{
  "n_layer": 14,
  "head_dim": 64,
  "activation": "gelu",
  "norm": "layernorm",
  "norm_place": "pre",
  "norm_eps": 1e-05,
  "optimizer": "muon_variant",
  "schedule": "wsd"
}
MLP neurons of a small language model. Each row is named by its layer, matrix (up: input weights) and neuron, and shows model dimensions 128-191. Each number is 128 + 32 x the weight over its row's rms, rounded and kept within 0 to 255.
A block is one neuron, or neurons of one layer that tend to fire together. After each block is what it responds to, as a language model described it from the Wikipedia text at the highest values.

L2.up775 [165  95  89 157 152 187 155 104  88 123  94 134 189 140 159 146 152 137 111 194 149  78  94 113 165 132 139 116 106  81  87 105 140 157  99 122 113 143 128 124  87 163  88  88 105 126 156 175 103 159 148 105 135  71 111  85  92 147 105 133  88  86 103  39]
L2.up803 [163  91  78 196 121  85 119  72 118 177 127 113  88 150 118 146 128 176 110 139 128  96 150 100 144 117 117 133  60 107 119 149 178 117 122 175 192  91 127 117 123 153  81 139  96  96 106 129  47 170 119 158  87 194 154 151 168 121 166 112 148  86 163 140]
Responds to: Word-completing suffix pieces. Final word pieces that finish a word begun by an earlier piece, strongest on "ate" in Candidate headers of election tables, also Macaul-ay, Rail-way, retain-ed.

L3.up49 [166 101 125  98  99  70 132 106 209 119  94 126  96 149 154 106 152 157 150 124 107 156 154 144 146 101 177 165  60 115  89  91 143 126 127 163 148 109 178 146 122 104 124 137 119 138 129 138 170 136 107 155 197 115 125 145 154 127  94 139 151 140 124 101]
L3.up440 [108  89  41 140 132 102 152  94 101 172 114 133 116 118 150  62 125  99 149  99  90  86 119 108 126 170 107  67 109 154  83  41  85 111 108 178  96 140 119 163  70 130  60  91 154 119  97  50 142  93  82 170 103 103  89 153 103 101 153 138  82 111 166 113]
L3.up636 [ 87 146  89 128  77 107 109 141  95 139 131 134  52 118 131  88 134 115 101 127 154  96 158 173 126 158 126 118 105 144  52 100 152 110 149 151 147 125  77 171  49 143 120 151 116 138  68 122 100 149  63 150 112 108 135 158 154  94  79 118  81 136 137 143]
L3.up745 [162 139 139 109  85 199 121 100 155 168 138  66 172 139 150 109 167 125 163  93 135 178 101  95 204 181 175 109  95 151  70 116  84 117  49 152 107  93 148 145 129 112 165 153 105 126 109 133 138 134 119 172 136 105  96 146 128  86  81 137  84 156 146 114]
Responds to: Word-initial fragment after quote. First letter or short opening piece of a word, usually just after an opening quote mark or parenthesis, e.g. "m in "martyrdom", "sp in "sponsor", (m in (metallurgy).

L2.up647 [169 178 141 119 130 152 123  78 129 167 148 120 145  55 118 181 209 169  81 155  69  59  97 136  95 100 116 162 112 141 124 119 166 108 107  97 150 116  88 140 131 124 135 168 129 151 172 120  84 158 118 159 120  93  89 126 126 186 133 171 207  63 119 144]
L2.up792 [147 153 118  75 146 146 123  51 157 129 179 139 105 114 167  93 158 153  90 180 136 122 159 117  99 143 163 164 146 146 196 101 145 119 124 144 162  77 112  91  99 165  68 123 119 125 140  78 152 103  63 149 155 130 176 168 146 150 105 132 118 173 143 174]
Responds to: Wiki section-heading markers. Opening == or === of a wiki section heading after a paragraph break, as in == History ==, == Career ==, ===Early modern===; rarely colons in field lists or mid-word pieces.

L2.up411 [124 204 111 109  93 169 121  95 135 113 101  70  99 145  69 149 114 113 127 162 153 203 108 130 133 153 145  95 185 106 102 127 118 105  78 120 126 120 173 164 147 147  52 136 135 156 113 216 156 113 148 144 107  93  95 109  81 146 115 100 175 117 112 110]
L2.up728 [114 123  99 160 147 174  69 182 107 150  75 122 106 104 124 134 186 150 146 138 100 167 155 129 135  89 156 124 105 132 118 135 152 140 125  68 140 114 119  97 203 109  95  91 159 163 180 135 116 173 105 133  80 161 107  51  89  85  91  51 134 162 184 115]
Responds to: Year final digits. Final digit of four-digit years split after a three-digit prefix, like 193|0 or 198|1, often in tables and decades ("1890s"), plus some mid-word pieces such as -ively, Kore-an.

L3.up107 [140 130 131 149 136 137 109 105 107 114  89 135 111 139 157 170 131 110 147 129 142 129  62 172 125 135 117 178  95  93 120 131 181 118 161  59 123 141  98 137 119 153  80 158 109 102 116  95 201 155 150 122  57 129 106 167 179 175 104 129 114 115  91 161]
L3.up262 [138 175 103 148 200  74 107 203 155 175 115 163 103 166 118 103 166 147 134  78  83 113 114 104 135 168 142 104  66  91  97  96 137 125 152 125  83 126  96 116 111 146  83 125 133  75  99 112 131 143 151 126 103 112 122 155 159  93 148 127 121 119 105 108]
L3.up450 [156  61  96 112 100 100 118 159 111 125 134 210  90 137  65 143 131  94 179 142  74  96 109  82  94 142 189 127  95 111  76 138 140 116 137  36 134 126 110 145 114 159 147 125 186 133 138 150 178 145 142 152  92 109 164  93 130  93 140  64 152 157  85 141]
L3.up629 [ 78  98  64  75 129  95 156 116 161  93 173 120 109 159  95 143  99 145 101 138 134 107 103 105 121 105 156 154 165 129 161 147 159 115 140 151  96  83 132 138 169  74 157  99 104  94 136 143  58 156 128 134  74 144  83 201 181 121 111  90 104 121 130 118]
Responds to: Word-completing suffix pieces. Final pieces that finish a split word, strongest on the "ican" of Republican in election tables and political text, also "amily" (Family), "ulation", "ian" (Prussian).

L9.up6 [143 162 113 129 162 117 177 131 128 133  92 204 155  95  98 107 112  60 116 160 138 157 108 164 124 144 108 215 151  77 174 165 132  91  76 120 136 128  99 133 118 201 123 155 122 132 132 168 147 131 142 137  70 173 126 181 137 110 131 130  93 161 145 124]
L9.up69 [140 159  85 183 137 155 143 119 101 105 121  83 137 147 137 123 152 126 124 100 128 221 105 132 178 138 134 118 140 126 176 116 121  73 107 128 113 145  84 169  98 123 101 109 145 113 124 199 148 103  81 147  83 174  76 172 145  91 159 159 159 124 161 125]
L9.up112 [134 114 152 136 130 143 108 170 128 142 163 112 104 117 144 142 133  67 116  93 162 156 140  43 133 123  81 137 104  98 201 151 151 133 160 105 130 141 145 158 134 178 154 130 142 151 168 176 125  85 124 163 102 167 145 114 171 105 148 156 109  98 150 135]
L9.up302 [122 151 159 155 129  71  89 154 174 105 105 141  91  82 102  95 145 131  66  81 189 126  94 157 145  97 107 142 146  89  97 192  87 123 113 119 125 176 100 114  46 143 146 119 156 138 154 113 160 113 156 121 155 176 102 165 123  99 108 164 112  85  96 173]
L9.up560 [218 105 173 101  78 138 151 119 108 160 181 113 162  59  73 106 150 144 137 137 200 162 106  91 186 113 114 176  68  87 145  95 109 107  93  81 108 132 141 135 116 161 110 142 128 154  89 141  84  80 174  79 103 144  83 128 191 151  96 148 168 144 113 129]
L9.up645 [160 131 150 110 150 136 122 120 152 139 125 141  94 120 126 111 131 147  51  99 100 197 109 223 151  60 143 118 171 179 121 118  94 102  92 128 172 137 112 134 118 139 120 119 109 150 164 144 173 182 131  84 178  79  77 166 121 144 107 166 120 167 141 120]
L9.up944 [147 143  93 129 125  74 107 120 124 168 107 159 110  82  73 110 131 148 189 173 154 133 176 123 134 167 130 140  96 116 128 136 108 132 115 106  82 113 103 164 149 197 135 135 146 116 113 108 121 161 151 107  91 176 112 171 137 102 129 141 108 187 132 105]
L9.up987 [157 139  53 148 117 114 158 128 144 101 155 157 146 105 145 122 154  74 157 116 127 116 156 146 141 122 108 204 193 110 159 144 150  89 106 112 137 125  61 127 158 123 151 155 109 129 155 133 173 163  89  97  87 122 149 126 116 135  91 161 173 144 152 122]
Responds to: Table column headers. Final pieces of column-header words in Wikipedia pipe-delimited tables, such as Play|er, Rid|er, Candid|ate, Team, Writ|er; weaker on scattered word endings in prose.

L9.up327 [118  56 141 161 159 180 120  69 117 108 135 124 122  61 109 130 147  78 114  58 121 154 137  97 109 146  67 138 144 138 172 161 143 135 156 102 147 139 148 114 131 108  88  98 113  95 146 120 174 137  95  91  76 124 146 114 178 121 149 128 101 103 145 128]
L9.up405 [ 50 147  93 172 176 191 107 103 143 159 136 155 174 116 127 120 200 133 115 131 102 128 124 148 172 119 182  94 132 114 128 172 106 120 172  96 169  76 129 182 130 175 158 128 114 115 136 155 129 143 138 135  54 188 166 135 183 150 150 120 154  84 130 113]
L9.up457 [130 110 175 103  88 104 128  96 112 103  99  82 145 174 125 158 142 101 130 144  73 101 138 171 168 104 100 103 114  99 207 184 123 186 129  70 130  29 138 105 106 118 147 116 122  95 164 155 145  47 121 169 117 140  79 114  97 108 128 126 183 121 182 141]
L9.up489 [175 156  67 132 174 132 121 155 112 125 141 115 112 158 137 106 139 153 152  92 138 166  89  96  87 105 190 110 166 122 171 109 160 130  77 118 160 114 146 150  88 181 115 107 136 129  99 135 195 163  90 150 110 136 136 110 121 114 111 101 122 162 136 143]
L9.up587 [119 155 117 126 159 130 164 107  84 118 165 131 111  95 115 121  90  62 125  42  81 128  96 100 107 125 135 165 127 137 186  81 126 176  98 119 163  98 160 128 121 121 125  83  94  58 101  92 125 131 149  93 108 153 147 147 177 113 161 184  79 107  68 136]
L9.up662 [107  88 126 137  99  92  94 143  75 130 162 176 118  92  80  47 144 111 190 134 144 114 119 166 183  97 115 204  86  83 130 105 108 120 113  79 130  93  93 113 178 142 123 132 116 144 138 118 146  96 174 174  81 140  86 125 176  94 123 128 130 180 152 141]
L9.up698 [132 140  98 113  89 119 112 167  87 166 171 173  64 133 155  88 130 134 152 134  89 117 141 156 121 152 146 132 155 118 146  64 126  83 125 129 119 142 135 151 134  58 119 164  97  76 193 141 117  84 125  58  99 150 147 129  81 114 122 134  90 123 143 118]
L9.up915 [116  88  85 124  54 120 117 126 135 158 146 126  67  83  75 109 104  82 162 124 156 143 102 103 148 158 116 159 131  90 123  94 137  77 122 123 183 156 156 170 162 118 129  46 125 121 164 142 197 157 171  98  62  82 158 105 135 111 171  96 138 155 134  98]
Responds to: Numeric/infobox value fragments. Digits and word pieces inside values in Wikipedia tables, infoboxes and census stats, such as 188'0' in census rows, elevation '1',808, and header pieces like R'ank'.

L9.up49 [169  96 106 107 142 124 127 116 174 137 153 118 142 102 130  90 116 122  94 101  78 124 154 102  96 186 152 183 132 120  70 156 168 103 101 167 164 178 101 134  89 127 118  91 103 165 168 116 180 130 117 129 123  80 148 131 117 167 130 128 156 153 168 178]
L9.up221 [160 108  55 168 140 140 116 138  93 136 124 115 111 125 126 109  91 121  76 181 119 116  99 147 145 139 141 111 153 157 158 123  74 110 164 103 148 130  57 142 117  94 121  86 133 174  89 170 176 120 141  41  70 117 158 134 138 145 125  95 129 144 111 111]
L9.up314 [123 106 125  66 107 148 144  50 101 170 148 131 143 153 115 176 105 182 119 164  79 141  98  41  97  99 157  70 184 150 119 112 125 158  74 130 160  88 109 140  85 156  64 103 182 186 129 148 108 106 118  93  77  93 185  83  94 119  74 167 129 131 152 142]
L9.up352 [131 139  93 146  89 179 142 138 112  92 101 171 133 164 164  98  98 139 108 126 116 112 132 100  66 122 145 169 149 176 153  63 144  69 124 167 132 122  93  65  86 113  87 121 135 105 160 142 175 102 106 123 131 147 123 127 132 130 125 122 115 112  96 126]
L9.up498 [109 138  89 159 169 148 165 149  96  75  88 157 145 141  67 148 116  48 176 145 133 167 130 142 126 112  71 210  67 106 156 126 108  77 119 181  88 144 118  93 111 115 128 130 155  60 180 113 145 129 116 158 130 135  99 147 145 105  95 204 131 129 137 109]
L9.up548 [164 117  73 141 115 118 151 111 152 151  96 128 131 132 111 146 130 115  74 145 101 113 145 119 103 153 115 115 115 159 138 144 165 125 148 115 100 143 105 126  99 157 150 104 171  96 149 131 174 121 134 166 116 134 135 158 168 149 142 141 142 116  95 129]
L9.up688 [133 142 111 139  93 121 134 170  75 118 134 167 110  75 132 100 166 116 133 110 171 103 102 187  90 143 113 128 139 144  65 126 137 139  75 110 120  82  37 157 110 186 169 111 143  92 202  64  69 111 122 100 126 169 144 129 127 125 122 168  46  93  95 154]
L9.up792 [108 166 155 133 109 164 127 172 161 101 127  73  92 129  98 200  95 134 192 143 138 133 153 108 121 133 145 179 134 146  99 110 125 158  97 149 103 104 116 156 115 191 114 128 181 215 107 120  76  72 126 159  85 110  97 136 135  90 126 188 121 171  76 122]
Responds to: Initial g, table headers. Word-initial g/G word pieces (Game, gold, grossing, gather, guitarist), plus first pieces of table column headers such as Pos, Time, Result.

L3.up499 [161 137 128 141 182 153 157 180 120 145 152  97 125 142 180 144 164 125 128 129 162 132 175 101 104 155  75 104 140 119 159 121 127 143 187  83 129 120 211  91 240  75 144 139 109 146  87 145 111 121  99  80  98 114 189 166 122 128  88  98 170 149 225  91]
L3.up792 [155  89  76 106 102  99 132 168 102 136 174 110  95 103 113  67 120 104 149 151 163  98 124  95 149 107 143 102  79 142 164 117 115 209 159 117 143 114 161 140 159  83 192  82  97 128 133 121 160 230 179 130 116 146 120 159 125 205 106 165  95 137 135 104]
L3.up895 [167 138  82 101 122 142 152 122 129 157 120 127 129  65 107 140  45 128 155 111 114 123 119 124  99 163 108 143 119 120 224  88  60 125  58 104 104 106 123 159 147  74 120 105 129 131 167 142  88 115 180  95  84 107 111 132 212 144 147  91 131  83  95 113]
L3.up1018 [127  72  66 101 130 119 112 179 117 130  73 120 107 100 119 107 145 117 152 159  68 132 147 180 130 101  93 163 194 169 233 170 116 146 110 115 189 176 136 160 112 129 102 162 141 129 142 117  64 133 151 133 113  99  99  80  77 155 145 116 125 134 101 143]
Responds to: Infobox and statistics punctuation. Separators inside structured data: colons after infobox field names (Language:, Density:), "of" after census percentages, and table pipes, decimal points and dashes between numbers.